config.yaml
norm_eps: 1e-06
parallel_block: false
lr: 0.00843
beta1: 0.95
lr_head: 0.00593
grad_clip: 2.0
doc_mask: true
MLP neurons of a small language model. Each row is named by its layer, matrix (up: input weights) and neuron, and shows model dimensions 416-511. Each number is 128 + 24 x the weight over its row's rms, rounded and kept within 0 to 255.
Before each neuron's rows, "fires on" lists the tokens most often at its 100 highest values on Wikipedia text that the model never trained on.

fires on: " the", " She", ");", " He", ":", " It"
L2.up2451 [ 88 117 131 113 157  78 120 132 121 126 175 152 142 119  93 147 130 147 130 152 117 103 125 122 127 102 121 108 170 142 110 139 123 118 143 138 117 142 129 107 148 139 146 117 118 129  97 118 151 121 121  89  82 147 142 118 140 104 137 134 128 131 140  95 137 158 126  86 138 127  63 131 177 121 147 102 126 142 138  81 160 110 122 165 131 157 141 154 121 109 131 111  86 112 182 160]

fires on: "\n"
L2.up1440 [179 111 123 136 119 101 135 141 153  78 162 129 107 148 112 134 136 155 111 128  71  96 140 128 137 115 129 149 161 106 195 111 122 123 125 106 105 123 148 108 124 160 140 110 195 126 117 150  78 132 136 133 103 161 110 143  91 102 153 173 117 126 124  97 168 124  77 156 173 154 130 141  95 154 180 128 135 106 136 125 138 163 137 139 140 149 134 130 129 161 118 124 128 169 102 101]

fires on: " |", "]}", "ong", "'s"
L2.up2187 [124 138 115 112  76 137  84 109 147  97 187 168 160 149  92 138 143 111 116 107 140  85 133 136 154 115  90 162 129 125 127  88 134 104 142 156 120 169 111 150 135 111 149 187 112 147  89 100 138 107 154 132 128 131 156 126 120 154 117 152 144 145 134 113 148 123 151 149 108 116 109 109 115 143 101 140  96 164  72  97 146 149 120 115  86 101 163 151 121 146 126 163  90 128 121 106]

fires on: " not", " /", " et", " |", " No.", ","
L2.up1699 [109 129 117 144 134 127 135  98 119  80 101 133 101 187 129 103 123 106  86 166 187 133 138 142 117 125 167 105 114  97 179  84 102  91 120  87 118 136 173 150 160 170 111 117 107 125 123 142 110 162 150  96 132 151  87 132 130  97 131 135 115 139  83 123 174  84 119 157 113 133 109 142 156  98  95 140 124 120  95 124 107 133 131 149 101  91 108 110 138  96 121 126 138 137 154 101]

fires on: " as", " such", " time"
L2.up967 [114 121 172 156 160 163 148 151 118 150 116 108 111 154 127 118 135 131 112 145 146 173 126  83 135 130 137 151 122 107 119 137 133 119 142 132  94 129  86  69 123 117 138 130 120 162 158 120 150 125 101 152 127 102 124 103 118 171 120 128  96 157 114 129 130 123 126 131 101 105 140 159 119 111 136 142 121 142 145 129 158 170 126 112 132 132 145 135 115 109 133 138 143 103 136 137]

fires on: "\n", " 100.00%"
L2.up485 [142  82 167 159 120 118  92 123 133 137 121 111 130 168 134 162 135 118 180  88 137 137 145 169 143 152  88 144 126 152 130 111 190 106 119 164 130 179 152  98 169 164  83 142 103  87 160 119 117 145 142 135 100 118 141 106 120 114 135 143 154 130 111 148 102 101 122 116 109 148 126 100 109 117 136 105 174  74  77 106 109 116 139 148 111 130 160 140 164 164 120 128 116 130 109  98]

fires on: " |"
L2.up760 [110 120 105 107  89 157  91 138 145  97 140 111 140 157 121 117 141 131  92 125 136 144 149  99 120 133 128 103 112 125 138  91 133 119 165 102  92 124 117 127 159 111 160 116 121 142 115 164 138  91 167  93  95 106 125 141 150 151 142 140 111 140 167 114 184  72 128 171 100 105 132  99 110  99  95 127 119 123 140  81 143 120 136 196 113 123 149  88 115 171 124 130 122 170  85 141]

fires on: " of", "\n"
L2.up259 [105 124 116 161 137 158 125 131 126 119 146 165 132 130 114 158 117 150 122 156 155 116 123 151 122 110 177 119 132  97  82  99 104  99 140 154 144 140 121 130 132 152  92 131  81  90 141 118 115 150 154 154 120 115 116 128 146 112 100 119  66 126 145 135 130 153  99 134 114 156 148 108 125 115 150 142 130 112 142  89 105  87 165 149 138  89 117 151 149  81 159 125  99 118 146 110]

fires on: "\n", "\"", "”", "\")", " “"
L2.up2286 [111 113 118 106 148 113 138 146 118  96 130 126  72 142 121 129 110 150 138 144 132  92 105 154  92 123 133 140 168 131 172 104 135 125 122 170 137 176 160 108 116 150 153  86 148 116 121 103 157 151 106 146  97 143 163  88 118 152 151 106 163  95 147 119 127  97  95 137 114 142 147 141 140 159 171 128 162 146  92 138 160  81 128  95 133 147 148 138 146 111 113  89 130 109 138 100]

fires on: "ed", "al", "es", " Gal", "."
L2.up93 [161 152 146 159 145 117 128 146 113 128 149 132 142 178 139 169 106 129 126 148 104 171 152 137 115 111 169  95 107 113 108 144 140 112 134 113 177 135 114 152 114 107 120 131 107 124 172 109 111 122 129 170 124 110 104 113  89 143 132 113 134 146 112 165 113  95 113  95 130 131 102 125  97 119 124 186 145 138 190 120 119 138 103 114 116 161 164 126 150  86 136 163  91 109 151 102]

fires on: "\n", " Press,", " ;"
L2.up2368 [148  85 150 182 112 108 105 170 131 152  99 115 101 111 126 118 111 142 144 163 120 118 121 160 137 147 118 142 122 143 175  69 157 150 117 161 140 146 112 128 125 155 113 119 176  73 123 144 104 125 108 112 165 132 138 119 106 124 115 153 160 125 152 151 142 116 102 114 126 162 158 157 152 155 156 145 179 102 129 164 136  87 135 111 114 154 141 131 135 147 113  74 105 127 133 131]

fires on: "\"", "+0", "'", "e", " had"
L2.up955 [ 90 140 141 135 141 102 125 116 136 163 109 163  90 133 110 150 112 100 111 121 134  80 150 127 111 137 156 119 104 158 104 105 123 117 107 115 154 147  83 128 106 162 141 159 139 105 127 128  90 113 140 145 108 121 149  75 133  47  99  90 150 105 126 114  95 137 137 127 169 113 131 105 134 105 112 133 109 157  94 134 138 109 120 128 150 100 106 125 127 114 148 139  93 107  86 140]

fires on: " |", "ion"
L2.up2172 [110 150 103 127 119 161 112 100 182 132 122 171 106 150 117 121 110 146 155  98 172 161 155 141  99 146 129 133 121 132 117 115 151 120 122 104 149  95 111 145 118 159 164 106 127 108 131  99 143 165 183 124  78 119 178 103  85 155 170 131 173 118 160 142 114  88 151 198 125  95 133 105 114  83 147 149 140 162 116 123  75 127 116 123 120 138 198 111 145 157 145 132 140 131 109 157]

fires on: "ed", "ist", "\"", "s", "ers", "el"
L2.up2141 [ 97 158 127 146 111 142 129 142 130 105 120 124  76 112 172 128 132  75 102  85 125 116 132 131  86 125 122  90 132 143 125 160  77 100 123 173  63 166 159 155 141 110 158 153 118 164 175  98 146  90 121 154 131 150  80 131 147  80 136 115 132 106 120  93 110 119 163 103  99 105 126 150 116 129 162 184 118 124 137 109 109 131 105 142 153 121 176 129 162  96 162 123 105 126 178 119]

fires on: "es", "s,", "es,", "ep", "ans", "ins"
L2.up324 [118 116 141 104 130 125 144  97 138 131 113 105 129  83 101  96 174 119 161 149 124 161 153 104 169 116 169  97 117 116  80 159 108 148 138 138 105 111 136 134 122 120 163  98 177 130  91  90 124 137 126 103 161 116 114  88  67  78 114 109 105 114 114 139 161 119 118 131 103 141  93 105 122 104 149 134 113  75 134 129 159  72 126 135 148 108 147 113  89 107 156  93 160 108 175 141]

fires on: "\n"
L2.up716 [151 155 134 160 133 125 107 125 128 117 123 118  94 140 127 114 175 122 163 126  50 145 145 173  99 141  71 156 102  99 143 137 134 121 143 153 104 181 145 120 134 155  61 108 131 146 131 170 140 133 168 118  94 125 133 129  98 129 133 119 158 151 120 146 150  98 111 127 118 104 115 136  90 125 124 145  88 139 120 136 119 123 139 162 119 114 159 130 139 136 118  65 105 179 113 132]

fires on: " as", " including", " include", ":", " was"
L2.up1597 [ 93 107 177 134 133 153 150 127 155 105 113 110 160 119 128 145 126  64 125 168 101 103 115 113  98 129 137 136 122  74 134 111 118 118 104 129 164 106  99 115 112 101 122 182 171 134 139 140 126 123  62  89 126 113 138 148 145 125 105  96 135 147 102 130 140 157 123 108 143 112  85 141 111  91 137 114 135 126 112 118 107 176 161 138 152 148 105 126 127  96 121 148 143 125 194 171]

fires on: " |", ",", "e,", "y,", "a,"
L2.up140 [ 94 128 122 130 117 138 109  94  99 108 117  82 141 106 112 134 132 118 119 170 124 171 130 127 156 126 126 151 139 106 130 110 118 141 175 144  96  97 162 119 137 104 116 152  89 102 126 141 121 131 170 100  98 116  95 127  97 131 131 141 100 112  85  97 138  95 163 155 146 128 142 107 162 133  88 123 134 112 104 122 136 122 112 143 148  70 114 107 108 175 110 104 153 152 127 119]

fires on: ":", " with", " by", "s:", " –"
L2.up2099 [108 166  96 136 182 152 122 187 109 181 138 126 166 115 157  99 114  87 112 116 120 136 160 145  93 143 111 133 111 122 177  82 141 103 122 120 136 127 120 127 130  99 128 135 107 134 145 125  95 131  99  72 103 124  76 117 121 117 131 136 147 122 136 129 129 130 122 116 141 163  90 117 105 120 115 116 145 130 118 129 123 179 138 135 157 147 158 105  73 122 103 137 162 137 119 153]

fires on: ".", "ing", "ed", " Jun", "ay", "'"
L2.up1227 [108 177 158 121 150  95 123 129 123 116 140 146 175 138 103 149 101 127 186 142 102 147 133 127 121 118 148  94 131  96 138 139 155 114 138 133 131 128 123 108 106 129 161  83 128 144 105 104 106 109 149 114 135 151 112 104 118 111 111  94 118 162 113  67 162 162 100 165 103 139 122 112 145 111 108 176 114 126 156 128 155 129 153 147 140 140 177 163 159 128 151 148 101 119 152 103]

fires on: " that", " \"W"
L2.up1521 [ 87 102 102 144 166 171 101 113 163 117 131  88 134 143 137 160 102 150 145 110 127 121  96 117 144 142 143 150 100 157 135 123  87 174 127 142  87 138 123  98 110  99 131 139 135  88 130 129 137 154 138 172 121 126 120 138  93  98 110  62 147 122 131 133 125 120 134  90  92 153 111 104  96 120 176 145 138 145 101  86 143 147 139  95 123 180 145 127  99  93 124 130 163 139 119 134]

fires on: " T", "\"", "==="
L2.up2866 [124 107 114 126 155 119 121 171 147 149 145 104 132 112 150 102  92 109 108 154 166 155 130 103 114 127 110 138  94 153 110 121 134 103  88 100 110 169 132 156 111 143 154 150 123 158 142 126 110  87 105 173 112 113 108 113 126  60 135 125 116 112 106 135 161 169 134 114 136 117  92 160 146 147 121 128 117 145 149 149 150 127 124  99 179 102 142 150 119 111 138 188 113  92 132  44]

fires on: " that", " \""
L2.up2040 [118 132 138 124 140 150 113 179 143 119 131 112 118 125 123 119  97 144 107 105 142 136 122 138 138 127 149 119  99 165  93 119 112 179 142 121  92 161 133 127 139 102 116 139 130 108 145 128 124 176 164 109  86 173 100 172 142 135 146  60 113 142 174 105 178  92 100 122  91 152 163 117 126 177 145 159 146 135 100 101 141  95 127 144 129 149 136  89 114 106 128 143 152 133 116  86]

fires on: "\n", ":", "s:"
L2.up758 [162 142 136 101 127 121 135 181 115 130 110 139 135 156 124 122 156 112 138 135 150 159 162 160 118 156 133 136 118 119 173 109 174 147 143 187 131 119  90 109 133 104 152  86 126 109 143 113 139 152 100 158 129 128 136 115 110 144 147 158 131 105 142 153 119 105  91 105 129 175 123 102 115 133 179 137  86 155 116 136 112 142 138 137 119 133 154 143 114  79 106  85 136 115 155 105]

fires on: " o", "ō", "ä", " U", "-3"
L2.up1748 [142 134 165  84 117 142 165 134 141 140 110 119 124 136 151 131 119 177 130  82 120 108  96 134 132  67 140 144 128 106 169 108 174 131 105 128 148 152 141 147 127 149 102 113 116 106 135 148 155 154 172 154  92 111 105 109 159 108 105 147 120 127 180 126 148 152 133  94 125 128 155 116 105 150 153 123 125  98 121 161  87 114 119 117 110 127  92 146 157 185 113 163 155 166 106 122]

fires on: " and", "s,", ","
L2.up2924 [130 147 148 177 123 137 110 141 172  91 140 121 130 126 138 112 141 156 146 133 138 134 157 146 153  90 154  89 115 122 128 105 118  89 144  97  91  97  97 129 141 104 121 135 115  88  98 119 126 156 153 114 125 128  95 122  95 135 101 166 143 118 133 125 141 137 119  92  88 129 132 121 144 129 106 134 118 107 128 118 148 109 155 177 133 137 161 144 118 105 150 104 159  88 156  78]

fires on: " of", "-", " in", " directed", "\n", " written"
L2.up1419 [142 114 143 166 118 124 115 144 123 159 132 120 164 133 112 156 149 145 130 143 136 122 105 125 145 155 118 134 117 113  93 136 163 146 116 135 149 159 176 150 100 101 147 139  96 134  92 133 173 128  80 148 142  96 155 129 162 141 152 171  99 130 138 132 122 140 138 132 133 164 124 111 126 175 135 137 142 168 170  76 169 112 165 134 120 100  94  85 134 107 161 108 138  87 159 111]

fires on: " that", " of", "il", " either", "if", "—"
L2.up1195 [149 102 121 122 113 116 100 130 115 111 126 151 135 107 122 146  99 169 145 123 145 113 147 120 139 128  85 167 128 125 147  79  93 135 106 108 149 116 113 126 141 176 145 105 152 107 137 131 129 109 158 140 128 128 110 133 103 119 128 119 135 116 156 150 121 105 115 135 167 164 145 109 120 155 139 131 102 130  92 137 130 136 124  99  93 156 161 152 113  91 113 131 140 102 118 162]